Part of a small language model's weights: tied embeddings, 530M tokens.
MLP neurons of a small language model. Each row is named by its layer, matrix (gate and up: input weights) and neuron, and shows model dimensions 320-447. Each number is 128 + 24 x the weight over its row's rms, rounded and kept within 0 to 255. Numbers have three digits each. A neuron's up and down rows have the sign that makes its largest values positive.
Before each neuron's rows, "fires on" lists the tokens most often at its 100 highest values on Wikipedia text that the model never trained on.

fires on: "."
L2.gate577:117157153104127118126126093101154113118108102103099172117094126101101151141151096099144101111142133133123125137127126136070149112087159120119115156128140150123162152132126144137108098089121107108152086107162137095120104158138149149139115150129104105129126106141113114137061150103143150147078126159142131119129142114125179160185152154107102111111103150128099136103090105148135115161118
L2.up577:123121144135109147162114136155162181098099087114106133155166082118131096084122098109119136093149176091095106122107120078101103122124155103115151168117117148169132130129166132172185145136151129133142139129083139099170112104118147168161162137126142127127114111057077124101136146142113167125112139134104099120128139146135148134165130125122109139118124148134103123120090123167152100126136

fires on: " ==", " |", "rap", "pher", " chart", " Rep"
L2.gate517:166134144133116139123120082070124108183111090123126151103127141131175176120086119099107138102134092135138147113089121134130109139155140111107084131101155125096136132188172128119127138156115110167131173083129111159128112096120129112100123094083137133110140147168075097129134110134145105095119170117104135111118150136092130164102131131115110142096130118107139131127106094146136144115134
L2.up517:151148115107149092092113152136188136126168130133103122115134134124133170161136139142125158131110137129160104145102134111109138118122106097117162148088086173146115126141110128151182132134120117146133183112130094099162127099107160109112132118157114118099185118109121119120112150117158116061134124142099145095163122139140103161153082125136112129133130131113154100116098119141156178158125

fires on: "==", "==="
L2.gate1267:128128126140120112137139107121132178146139183152135130151117174105169173127079118103134115108141123134171144115112116147162066134103095110110161139090178115149112076137118162127173115122133118099164143082118128103093098137121145177144101123095125128135075145122113139108132110121151149169123136116120150141139078136076138137081132104094121131101160101118138145096123120108143094139142
L2.up1267:161159107153156094116146123095151118138123135095137116127142132153140107138179117146154200108141064122112100162125142079146150107109182146134120128164110165148123167147136120150141133142086105121144146141138108093175129146101139138106151124094149128081116153118146109127101145144067138052079092209146115137127174126117105122117138116160099135148127137147117133144130155149133117138122

fires on: "'", "s", "ul", "’", " daily"
L3.gate1073:135159140139146162175162125159126118171120104119122114152122189115134132135154112124121133166086130125134141167153133093128106123122151131150119136095110116107146128122123140107130104123138131087109120121115082099120129124096109148128120132111134149123155105108155122131125145143160126110110095176122155152136173174129155129096141146164147108160131143112134138089137143144163145095159
L3.up1073:111162145140097131101109149122129128163092097157102100153115112151113121111165114140133109121145158146138159174166121148174150100099148135122100120128136153114094164126099149091173161121121102119106081138097113124137122120155137158180147129162136128082127093142139139085168097114093125123102131121127144122118162141151166140109133095119133128097099132105122143157076115162130146138103

fires on: " of", "|", " was", " a", " an"
L3.gate587:128123135158115123152094139109143123163122163163156133139151112126124131105137170118083115137128137101182116110151139153153134133141132152128149118127145084135116107126157130130180128140153113140108191117137142128124101115064140151146086097122109140119071176109128169104103123123125112144150099131108154139112115122153145082152134140151092174144114133106141122105106135114104052083165
L3.up587:087155143148132112125086166106152130140131136176155136127159132143123134114147122101093107125109146137152100099123123139127164155126106137164137121131109080079130080116130106113106142087119156111115084139125191143175118080102143131145145113126133177116098145126153143113115115122130144160148120145153137146150154114181093091086139144114128116088082144102141157126132096115088114122155

fires on: " one", ".", " or", " meaning", " One", " (\""
L3.gate699:145105127146165157136140125137102144134137148138121126157110093125177153075168106099111164170131155149132095124102171113126147115117171143140110108148089089149130113089143126127157146099126129123085163112069168146133152103168181125129085143134096134113130146063135130126129149140079122102163152137159138138139168115086076107138111132158134153135152144142127144130091148175133122110120
L3.up699:122113112115138155151107122158165086107123149165081150170164087136141175134099112144127155106109087152095122084176127081113144133162135158132100143144102120124120121111096153130082117116108129120106104082114175114096083135162156094122140087141140107132108110164145134141137119106146105118119135118136129123106115176111150120112140122131122126135132184122127178120149105139130148133132

fires on: " of", " Jan", " May", " (°", " Santa"
L2.gate1814:146139171153114086106138101162162135129103149125133161157132125105151137087081153160139110111136105111134190157154145115161122142165110126146089135140131090124123157103062162128137102137171112117132146131151099124142157118132138150158134159159073172132125132126144179106103118109138134118076163152120115113112136109142133150192125105125114140152136138142114144117118153107157194136150
L2.up1814:101141109148098138108167082145178156142105163137179099135119115156130120109102139134116132131103134137137109118164116129103109156138142127140112124128116152121118114141126127136149142160112068084123168128119151146080120102084089109156103128139117104154078107136133138096124112139162128132102131118149083146094134189097138131142130116114100153089130085134164140115094145098095191136127

fires on: " year", " day", ",", " Day", " time"
L3.gate1638:128151131136107120145120131127122108129114108103104089163151154139123152139078170121149112134120094135081141129117122139138159110111123126128156106064127147159113153083111167153153154124162082089118142124177142128130123145109161128128097149133122161145104181072070153150101123114105137112130106128154113108140159113117120103072140136189114095096158127136138153110142111160152089144135
L3.up1638:154146132138092136161125125120099121105148138126114137117112131144117119149115132136130112104112110082156136160097113117156160110124081156095169120168107168095122144147156075133099143134110147118162093133161117120142142117134149110102089166141150125095104150135134189119104137107174110125152102134141148116122129090127132146146144148132137139140128143115141138175165178123150121157117

fires on: ",", ".", ";", "),", ")"
L3.gate1245:118139115109113180159118143154132123127146096152122076198150154144165109124090139139109131071117146110147130134130125115158110118137115111170141173125134113119122129171104145117124140113151101150134122098127110073116109147073127137150115090119107085129143146092092127090144142096119119098096104150129137105130155148169104140146086142167163162147101152084120139111110162155104094154133
L3.up1245:093159170103112120151135166136143052124143137145114119171169169133107110131138126119136127093140137123107174117097133084147138112140114097083121123117152142119119158131115141137088136109143115116141122112153099132088126134129151130125172142094079079109154128106167177074140136119106167162091087142137154124135103135141100120114125128140130127117116163136151147127147126129153138166146

fires on: " with", " as", " include", " including", " to", " included"
L2.gate1305:163149110126123144128131150107138118182130109120126143150167103121109103137112093114115099096122121102137159126149122135109123123133120122163119132134106137136151096137133143177128128190153086113100157094130088135128114133140108125137095169142139114140110108097104131163075100111132160077122118155112086139163129155105172160116132127119119134132138121111145103072091146169160106116166
L2.up1305:143121126113178126149144113120103120135163102109168100101096062120136134189114113117117116096111128118117150139121108184104117119112167154142124145121134151170156140147186124107161088126145118148119186089148143132119141134144132099099106120122128094145173122145151105099134147087165133142141117163141139139136135142110152131097151108130157149136176123098154137104116160131143110120109

fires on: "'", "s", " high"
L3.gate1064:117146158156153151138172142103147125177121121085147143152086139085120137157136169090167092131115137135143123144168099100136139118157135102128092117141130125125135151128133154132109141140208118073117099150115159117099117145127088121145137119142155101171145130129119163096115097155125103109133147165126182144117127127105158090127123143159119133127125188124117172143148091134113124111123
L3.up1064:146123089144160110143184104115099117095124092094124170119095121105159140128115128128120148135126133108139136086165083130128131140147146130132108147072150158126124152131111189119105102174159112127123167113117111078123128123122106144127116154159117123102066151114104142152159118112138126112117179136119117139118108122158102091123147081180083129150094156138147155128118088119112125126155

fires on: " of", "|", " for", " with"
L2.gate2018:140150171062079150142156134137124108133123158159120125102111159128139164100091098088160101168122083117150082108133129080140142082169140099126151138145150124075127142145130146140180122135146117149125154086136120112126120068108114140133097160126089150202112111146115107139088123078154114107129193166103153167140121141158147120197119101133133153094117108138151115118140114109112090156146
L2.up2018:100092152132121150105130099170184135119186149114170160074117123168157115116185122112125111103144088138114131131127114123150169123107140099124135100139118093110158111096135126101074169120145118094132159131134144116122120130124100117153147111127108116112116132162163178123119121124164124125153123124143106103136141151156141095188125140130139123103137140087148117110125116150101111116139

fires on: " of", "'", " and"
L2.gate2027:133155133130158129116125149129136085161125141132185106165115117128181165127136090065117136135110114155134154134119131113144095089146150127113122131170110118138131139156114156141134111162122148088127117167150159150158137159117117159146122145152124157136109115078097118119095131129078092093152148133126106179086130111098106096145127170124118137141083155145096132128109137136139167142162
L2.up2027:107103143165131106109159104156129151123123121133145117112110133148161141136084114160155157132110110102122170120136101093128100128147148138167172198079143104104155165097125104130163151127084128110096101137083170140120134153112160148137117151128119122129141152125136149135138118111147140122108189118150080136109108121143142154148110098099158130105103148143157107127093089062119167108137

fires on: " of", " in", " from", ":", " by", " and"
L2.gate1609:076102167142132115117177151137108116097130128127130137108111160138185154132143140121073120128149129099100142146131095082112093131174108130161117139155125140134150128100073124130127137126127147119111139133134134110134118157076134132133109141149146065157123169175116170088138110129125131178122106109116124140102073136142173151099105164137139113113104151121125123124087127133109080128164
L2.up1609:102149167126148087117128149147143120150135108110128111137131093137115159121126105153123157125157141135079089147164089154105141118111162102101125137153115120170124123136132112164139125141150142135130155156074153122116110134107145156136110117117113133108129119105151137125117128094106161141132169112132097124118113143142110098162103109099141126190188091121121127144092134100148144137138

fires on: "-", ".", " of", " to", " with", "-19"
L2.gate1641:141163091101123143109116119126107129136094196144098122105138133154093115130146104108141136146137083138145136172175148126115114163114156147134144149189135153129141135133138170152151133135149161127116104156100158123074134093125142099118149106093128129063104119103141187105120127078128145156151128131147163178158105108116144130136161121134199181150159081175129140095092151197149132145137
L2.up1641:109162167125130121085127106097116120118147145154116140140146154144120146159113170149143101101116144145131161109092129115154141143140105109107071157133143111123132123138143124149099156107150112146153161115111112112083093191126183188174121087155109111102125123120109122139142133183152129097152096146113142157170120145142132071136144127128096125097130094120125110130144114094129117124132

fires on: "ed", " described", " All", " to", " directed", " 100"
L2.gate1454:140113125120140155155123118142128167118147109113082160109114116133142125066102120154143132124111089108087137140128137167154142127133091178133166109118141151119107109177079112136123119105144095139127127102156134119141135111089141105107137173086139100116108101095125139107138131116142109094118116148096141132109146112121123166119108137148122147127153140104143157066151119134097106118139
L2.up1454:130155129133125113111129127107091152105124140140118114098114168168162073096105140132136116108150112149135114154174118112146148134115069132143111115125150145134145123171108108126141133095104127132121131111140148126141134150081137082116184128084141122119138126113136124092114159155128123166124129155102121104111135112116098147162146132138099128116161131142140165121125140130097103124122

fires on: " of", " By", " by", "with", "by", "By"
L2.gate1478:088132150161131172144162161124106163128068109104064104157131119098159130113166172151129082109121120120096125097127146124139110160100149114114128129126122123153127162128159127144108148105179140104151148136097112088118123119137120168130139171137158151152113125128073186144122116168174148121111142129141129113141130112110091118085117107106093142112138081126154131117107117129114142123166
L2.up1478:091124133099159101108110137150086152139115103148120124085142156097151131144114090102140144152187110127108121100131136157119139123132121115164133130131132136123149148097149146153139104120160153110121151112168172120146130139095140064095117135116124116145123127133112180162113120094069116153135141129114082134077118150204098065160123093155165151102125095116103117146137180080142104077151

fires on: "."
L2.gate1647:115134142147149155129154096118112166132096141144119159122133123111114167103091138148151112101126144129143190131119126098134139126087148160107099100105129095099159179178136128128126098141159140091156163106160156129139157176092137127139095171103153120112114080113090156127066139128146114130121158128126109152119134126156186128169116165104104115124101159089113131148132088129150085157128
L2.up1647:119171113143123150100122079124130164140136121147108150128139151130109106128096133099150108186127172129126108154099105093098137121120142125080080143140142109150148148109172161162112145115136133111107133108156169099150166156133126118132135140134119131105121111060142138111112143127121141128102130148120099094136136133153160142182129133173108071088101134162125119157128127158160127146118

fires on: " general", "s", " League", " city", " General", "'"
L3.gate1708:147125152149118153120158102125135161122124138132135176144110130161164126172117085109150094137102154122101139169120148157112119122116146135173107130124120131114132130120147163155131144106108151107162163103122089064158130149135114152128138113080154109129093142115172138170102149110147135127154113117119103130095129170143128088104112139134164118117141112118137112124141151137161105166196
L3.up1708:118100130130077162114136166104120130134120145119126113120112131130092071120135067108166128113117162143082103137123093137157151101125112101141149127154116145157152097119153119125147133172138093136136101110141128125121115102129135138133132138135118099064110127121130168151157165134120130127115131154124137120120142139128104122108104136100151126136101151134129131144075114160165109135107

fires on: " on", " about", " of", " into", " discuss"
L2.gate138:175152143151121087106171106114130137116099146151148134105130127134167172105092114121130139124091115120127140161132091078153127128117133156129140112162080124126172096108105139148110133167129072117129121120160123114162172135103133176117142123118158163081149082106158146106117115103154110091107146148128127170100175139083124143146120077118103120120129087075127110089144172145105124119153
L2.up138:192174123104117107106175110147147170107099132143136132149089161122129127141098106131112127124097148138128109154141115068152142110103102149110167104164137112104160102115114143165103138134107102144140101146156100117147166114090120158121130120093141105110153089107166156141106130102105139127132122153089099151120175125122138131148129105115107115115128123106160107098116159099112099138109

fires on: " of", "ak", " style", "c", " name", " term"
L3.gate1622:117167117147109107116132144115146155096075175147123110116158149112132136123124126130122173127091116135141148128086164142101150117121099105110100108105124119096125107134103164128167130144155153096110121116097143134134125139095103152121161070099164106102121087101139167122126186154125092108167134146133134147120156133086094157167144128099159147120110124082139125102112170127156097167134
L3.up1622:082127126134137111135132106129149146158108123151159179161117098162103084105111113125178148129138095107128096138172143093118142112140154134142071102112079120149190119139149176129117137185110102132137174130117159141137127139166084122156138093130084108158107113122118166138130142124135112111104140144116106092139151154102133123143134113099140136156100157101102131138092143133149141117124

fires on: "'", " Man", " Christmas", "!", "?", "s"
L2.gate1760:112118146130103161091180123104133096121085116135164155142100146142108170149107134137122123159157147108087139131101129138128101146136134160127086139095133142137152127146120109152126150110123126139127140121144171096119129138122111146131128137112105135138062146122109114110130121148111152125104102149153146129137116125120150087104137166128135090113120109122167143152101091097107120136133
L2.up1760:120101126127100158085141099151169142092128090103176164126142134124109130101138123142135080114156145102162124129097125129112162107090151137088120155135073115113141127139116141115131128066112098155127118137116165146141124108097145110111128139116130116156088139099131157068154139114116095146117110162155189109163147143117130094157128111099139157160142131100135113161150112129152129159105

fires on: " of", "===", " ===", "==", ","
L2.gate908:164134174115132104095137108120095129169132163160154133115172123141138116123136136138131120123146111144138155125097086144122095132110153141092105105153118132150117162203144134112186117130105093120127119117126146093115168098073150170138097135105141153150154099149134157124108122142155128145147065142118099111110100142144141140130156149169088116090148092142143138126110159144155100131164
L2.up908:130138101173134142155143144102141147088099148093093073157163142136124134109127130203137151096106124142120120126118141127178119124129170125156133134119136177125109118146209155164111122100138099112138149120156115100111154124149114138110127134093093097137092117082155122108120158101126136141159095160094142141149135122164089152096157143154119130141124098123148121110096148136064130142122

fires on: " which", " that", " per", " Championship", " and"
L2.gate2201:113197089144101160154152130142129127123141099155091096147132168141149139104157089067129130136076100118100136161128105141149115138112150146133182163115144110140152090133129137136131173119151165153141156180080126132133112126150121114159144125118188113101128141138108128099100123158131141120136147083150152118152139084121074111101120157141094128120126129141139094126110098144112088105159
L2.up2201:119116094084152118173115116102159064151127130156153133079139135112197091126102138088141140092145140122105134132105093144146164138126113126135139134116164081125160119133132132106157138127116117160146171125100086120131122097097105149136118132086141124142120108107132103095145123131180107136120178118103092109099154127103121135148096144098102115135084174143155112130161102158143080148150

fires on: "s", "z", " age", "ty", " of", "y"
L2.gate1714:141055161124149153097111131107134142130146109165146131105088091140144143089114099096135132153131112134100149131147126118147132097149122159156150142129105071129163114146114140098139138159152126145090132132099114112144131162106144080118161141134147134136095134180087175116131145129120139140134104161134137127126130134119156157108121114097146114149106125154130147143111135139135147152118
L2.up1714:100149097111141160099167118134149124153134090119148135107115101158135142118114118146091128144130111142137122166157146147096121100121095144162101143157130111133169130089107090138129134140150167083113087116112125149144148147101155128101155146125122073139098160104175128163171135133066143141148110152161130157118122106121097155117165107135122138136127117120152132111155112144099126107150

fires on: " years", "s", " Year", " year", " season", " series"
L3.gate2228:143149133138118113101131126162115111080144115120136105134060144126138137135154193105090144107120099103135141122107147122112130156123132105155109126098183151138139126109143106143136110137157116134139153122135102120131143176165146157114085159119095147090104172145141167137119135118146129096145114091143172138093096167119118137172109110155116120151077148149138072128093135135165148134165
L3.up2228:113160105152101104168110145141110127098142130155092115132150143110137114133116128104123111154093136106091135120116131130149140176172141150140102117124137179103117135147106110138138118105105127130151108122154160107134127175153119126108162120139125122140133109135114157134151158124135157130148121098133118132116199133152177130149124130141149099137134108135124143120112130100152138170112

fires on: "ed", " to", " on", "s", " replaced"
L2.gate1852:092143112147150180155149094101144115139145142068131097104143148158141081076108132110131132110109134106108133062124084122122133122120080130118127133117122155117150138156130103141101134116155106116137148120135140131104131136123094111111135121118160095098151101137130119133154110107168142118131126144064120048149141114131126161160134119171152095132166154085131143122113122126128142096129
L2.up1852:128099129121163101088125151114123158136096128191125109097193096137137132151125091184113142176147129146135185184145106163124113102100110157176149118125132143119109133131118174121141121124119135122114145089150103095131126153089157156102109149116150090093119097105135113116133140108118134105132135170097091187115130133132120133131127132124098162142115106074127131129106130124138100123103

fires on: " of", " to"
L2.gate2024:175183102137141122122120119167140157185124135145156118193141138113103143077121124117140110117091158128107125146097135054133122120125145120146130132127148102107189115124096126150153158098115091115156113119129110134128136102097123153149166119127186115136150122134116152165082130174140116122136135172134141118127164119098170144097135134139089129112116134053130092084145156169156106182175
L2.up2024:145101092182151143145178128125134135156123138095149116128137095109118159134096143145117152135104119156122143124109136125166111147126148145147162130132155149158151130169156096108111142137122092170126121147119127148109113172108185117133153119062138117119143139136118147164155106148133140135124073154162158150114147133097143122152180125129154140118131110123105144143140164112123130183134

fires on: "u", " =", "ar", "ur", "Personal"
L2.gate1833:114074152149083143145159159102132093136134118099148150124126138125110140161144122101112133097107102116150132118107154133086118137089144133150077159066113149174143154186144134144128105111110141087114126132101105102109140098142143142127104108152158133107114127134097135083135115120095094141121127134121126129149138168127155179112155145127099151171135172130118144116108084111145072146167
L2.up1833:150088122108142151135103105110141087091089125119141120133108119129103114120170132150157134146085113121127098113153133137093136095143150142121146094099113087108133127094128130127100161079117139115113134155135152121060135088179145113132099111139133094116138116134124169162135081117117168152145145145124091136124117142143144145124164170099125145146106120135101089120170099154117096116127

fires on: " by", " through", " against", " via", " with", " and"
L2.gate1694:074132138111119145142127100115152107100153135070148143170103116138164132114114099131149154100141113137097132147134104144148127181142175146145149107160172096139135106133133141115114127085150120163149141067146103104097145136085128126141117116131148104076148099130118132127127117151135133136089099085157080152112113123127164131094112152129108112145167128109166102122122134125134049159107
L2.up1694:145123129127131135103132143143173135141146102111105113116127074151148089122088117085146185120122124155085172149099119136092137121103080133112170137115133136149150136168159140150136134132167145137144178126089118106162144157135150148149168115114168137106158140122112179158171140141143167157090151121111098113110109117163126123168124061143130095118143150112146109145097177098145116163140

fires on: " that", " \"", " so", " said"
L2.gate666:144161087115128115160184104153128127124129118113116113161137115083136122122098143129112145151114152122099152117109122136138118138150125126093133087109110126102118110156139145120136152192154104102107151072132091107116095173123121124115115121135126113094078153136153155162088136141161134095152106124122138134144141142114177135128149129143120152126170170118101098119100144095162099108190
L2.up666:131148104133137150113152110140139129128161116071101119129117097117155113128150130158098127177123151125093127130103137127126164122124121117119108140109119146152098149139095130137177109133095088084076163106188111100125118145106167126115158110150127118113141133114125130184107108118150145097101096113140133143139133141138178147132182106152106171130125158099156113113143174122169107122154

fires on: " by", " in", " By", "By", " for"
L2.gate715:085125152155132142109121091149074139118099126132110169126109122072158160101112135129123088100131146111146089119098075139155093120139130123128092146096104113129122146115102152126134104097172177143116168152098112110153140117117143143112104138114155140143133125131107156084100130157086138115098165100123135145107124119144147133144106119073110098131111177121138126115107098153175101108136
L2.up715:156112149133107139089135118143118125127139104150137134113135143097115130123164153135072085132154154132137094116124119109078083118157138126168074125127123122142127133138101131106105161079120160108102131156133109085120113127092122114122123120112122143133154122144102158143126107130108139143114130094146132131151113123163142129125102103145123120149099151128137148174111115117163125109123

fires on: " which", " of", " the", " an"
L3.gate1428:151165099170103095108073162149097119139121127123139144131078102103129130123077122121115132099129101098150143113157128176154133105126106157116130142138162140105130103136148174113154148148150138157155118127099130114103148136150141134165077154142108099144136115096154157123124140103169119126169146137125092150141071128123103100091111170147184190111104154123132128095077174141075104095191
L3.up1428:143153160149090132150118137093141170133134092157073128093079134139141152124127156136116108154166140172117113129173110145137126080133089167125152137142156141090107128118138123124120119112106131146158134134162162115080141127132097160129086133161106118158139129132164141158180155107140149161174116109128093190147077164177101164116136141087170129081063137149110148175121156128105089101110

fires on: " due", " According", "There", " addition", " according", " There"
L3.gate1904:106078192111146131123140124127123129165155131151156127114093121152131136131144138158129134160131128130101114135144104136122104123135129129134136156163093115147190140138160099163117158155113101093100141133111082107113111141142152123129121141095156094125151150102124100139134115118129136132117138119119115148122172123099185117142140143093106105109130121106174127171115070105139102157154
L3.up1904:119125123133079113071106122143154163139100116146130096106141139106101122154106061139130157133127081125130118140085116129136101117115078143162152114100134098108118149110135129147159124103158142114151132135122127131114132142129150121150118127099133124126148107114162097113165121131160107147148146129096127137100119159149164096142124134083127143066092129124129117111111104157081094097120

fires on: " that", ",", " which"
L3.gate157:158128107123111141152111122085138123138122113085097147144190123094125165143108077154115123128140134107126160136108142122133148137142134143120097124115148097162117111090154167133161118147112102129072117109142089090154129101100141120097116152151126150126116167146123146164072118130136109118117129189137134122126149147126141132103132101143106100129148157135123159136123124140148120157192
L3.up157:136103126139099148146111068113116132156147117082102126163152145113123157144156129159134131110150144119123094144100145106148129130109121143145117127139111134133132121146118121090171127145123111139130105144194123117136144091155103116106104118125105209118109143118081151139078133163159102112133158100137124113152150090114156180109128156149118160109137162147161157156139155182151120099132

fires on: "s", " Year", "ers", "no"
L2.gate2023:171115173168117125155113156119104148160130131127082130125113138134155127142130166085125125151192119109137148097097110131128158132102105131164101094164129119137105128104127068131108103120155175138110138086120122079114114193128118134106093133117126111126124127121113174134083112144080162092127134129096158141137134135168132115082099147136176116159096087160148138091130146122156170170127
L2.up2023:149123101127127120147128124128146113086115127137072134115097176114118110152111149082147139133123155101135156096102117110119118128129149159147091131108121111147130125158086160149129108116158146117117115135163108086159137125142115145079122150112139127144118128126147149147126179119099173129108156115100161121112120127122123143125113129124131122092125109155136111102118163086119145079134

fires on: "on", "s", "d", "van", "mer", "n"
L2.gate1291:109125133168085164122179146125142149142107117143147146160127146099106112137097143122125139153144145138145106129115142112125115130139177138099124134102185090143119167077134095112120148115156160106080113127058153135103134135146099115105138165169081112133084122075138146128099117172122122104104136134140145158108111107113129153107143112116155121127133145114126160108121087124138110140152
L2.up1291:153158141106152131116137144116117150120146138093109149170109169125124130107112104106135103082128117101120132114103115103107141120119164133165108131126094153160138147140184147160151142156144071120099148115128082119136137120096113115158127139103146133122155169105095151178125143170112119100097137144115107120156181119145086149118131127144086133153158128147159119131072122097132167157143

fires on: "s", " |", " their", "|", " your"
L2.gate1817:155151103173156179116111122163123151144145150101121163164120130115166130111110124074089134144120127143146139153168121118160111101163154143143152122124141117144158131101128164148134115151121060104106158129133118107180122105123128127128104133144147122094079127120146096144111132134178140103155160110139130157067154157140163135100107141111172118085135101119150117131102140086103079142166
L2.up1817:157105192138146137096104109178150146155133100111109134146118116135160132110132138120114073168083103135201095157142105120157163160112109159130117136158121077137124162131107120126117108144126085060147116172113165133119126138126144101157104097156093149159146135128110081106085134135144133119149123137131125179090129086157150137107147124117126136124143088134097163148124112146155131164137

fires on: " that", " by", " to", " which", " who"
L2.gate1870:119132085180140140125127140152178161167101101128122144152154127127151109118129123115122127108160166118120093141126142109123090114101103086137150129112136075115113130164140139160156132129148138128110121151094087123075142152109134148141137091129171117100119097116114165140131140158129139137103139122094106112156124120119140170117089110142136109090190148096120117128117119133094123195159
L2.up1870:120099114117110104114118124140165151164121105133131083110112131150090109113162127156123118136133122133116132111119128114115072117102139127166149160126147104148175103144176101099156105167138156139120096164128114134114113137146146107136122135138146125113103165161140158109164143113164125170098085100153099109118139117152090113098148156138118132099143136154153118161072148129084128138143

fires on: " ", "'", "s", " York", "o", " Washington"
L3.gate412:113131134155096149130144090103144133164147149126107109184122092135185153120099150121078097130118154136090121103120109072159131112126064140148115140107135155129125096150132122124109120137134099113139125146185095134131141146151089162132123133163163072119083133113091093056102121160098129107161140105106129121118172092154131159106089145123152144168163120066153139153128114135088138134133
L3.up412:113126147139113102126116140115135128105108112135136114091158132116122144154148148104123158148136146085179133144111115132100150095144120135176134137136155105141144098064088132165172107145115108104118131112106154100137149148054116104072163138147111127123109148109184185104136133121101069117119113178178181134123132138093125116102123109125137167148140096118169120100131150109171114107123

fires on: "–19", " of", "lu", "-19"
L2.gate1580:078161132105125068112138118138154144146128150132118108135089104149178165082111144140141113121169105099151175131122117144143098094105130112114153172155127109095144140116169151138161123123119145129100137124113112156100135181100113103099129135102075095115083131120096136096119145157084111116165150125125150117097106098140156119161128110058183161102164146127168097143115174109119106161130
L2.up1580:130151131105136131154174130137108119116117103099112128148119157135143134139097123157112101126176169135116150111102149123156117139108114103103158130172135134151125143150138127127139096131088098136129162140167159120157148161115150134144121136131091179101149148124148134144144147120155118187133088131156152141135112117193148057154125090116139130133138134100142109168168133112144109129152

fires on: "th", "s", "nd", "st", "rd"
L3.gate671:123128125119121160148163126132125129137114167080128116134115173111125109152141163135120139124107107129148094121147110102153126118143159114176090099095116149147098191133106115169188125135117129173087108129145162108149160130135106156098106133129161118122124131136117110129072150124145147123135153123141139137113153170144186058139159128130155145149163121098113113096149117157139124119137
L3.up671:169092114109129106116125163156108118160132154130167149126107139099163161136126119169088134101115140100138168129171112086171126178137170141146092138128112148151138149137121097127089142141127149131120172117159103038148141139111125135183130119152155168089137100150121116131116106109113101090147111135112152133136083101149135110153111134142145141163135106138127126132106103105117150140124

fires on: "th", "s", ".", " number", "y"
L3.gate825:114103114141123133092148121154142125107163094182120115111116127146098091111136110122160165154108116101104145123161150132168150123112128169133113134141105116145122163135070131089131117147137098083137130125151086112097149152105151114129145123108148125104100129143136164122084139069145121137126142158135127108108152159103154148111136119105171157117130123158122133114121144104145145138133
L3.up825:109112096107113128119131142153120152142098097154115081142143128098136148138093146124109135146113096144136174153132137143138139097151122132132094127129129103140099117150146129123162147107124133135102142098139179158149157184147112111125120122126103100136058136116112163132123122106156106157180108132104168108123161144118137139111166114119126146156132111111152097132137129122123175175097

fires on: "'", "s"
L2.gate69:129132113176168126116160114141095103158145103075137135121100122122127108122111081109148106168088128123149131113192139113101189154128161166132118111145131145077132133102110153154124150165095132150153170151128123146166124109169086172136144156149157122118125108136134144111126140129122141117153165126083147155109142135135137099093156131164122123179123131111124155114136130085153117140157
L2.up69:109136098186171182138162114145106152166146126123146158118088152141166145143133110102138131150113085106146159155156102151156104151129181157137107123161138093100124168087156120128094137148116126149181160156096117091180095147109112129125106133146132149163136140127109166131119092134129133123157174128113133111087126150184131117135140098071124136147114135131134161105136096097127134162178

fires on: " that", " which", " he", " they", " to"
L2.gate943:111155117123181145133114123116134111110130115157134081125139154115152080132100085114135097141128084150124142138124138106198115117136109138084156108113148101121127106135147136105162167136124138105126120136091128154161146173130105134156148142135145136127090094094103146082146114140144103141146132177101116129142160160079126094110126146118077128089109102102109135119134105116103118129158
L2.up943:106134149131132147127120124099133105136119141122128117166180123132165123096128122125163118119130103107125158156114129127150144135088103167113140094137143121114155139106145137124120120133103164130132128101121147101131119096136149074107144129083153180119132089141110102161104127125159073108155096166101123146125106087121169158134089130134163112124116112120130131153133108142112122121125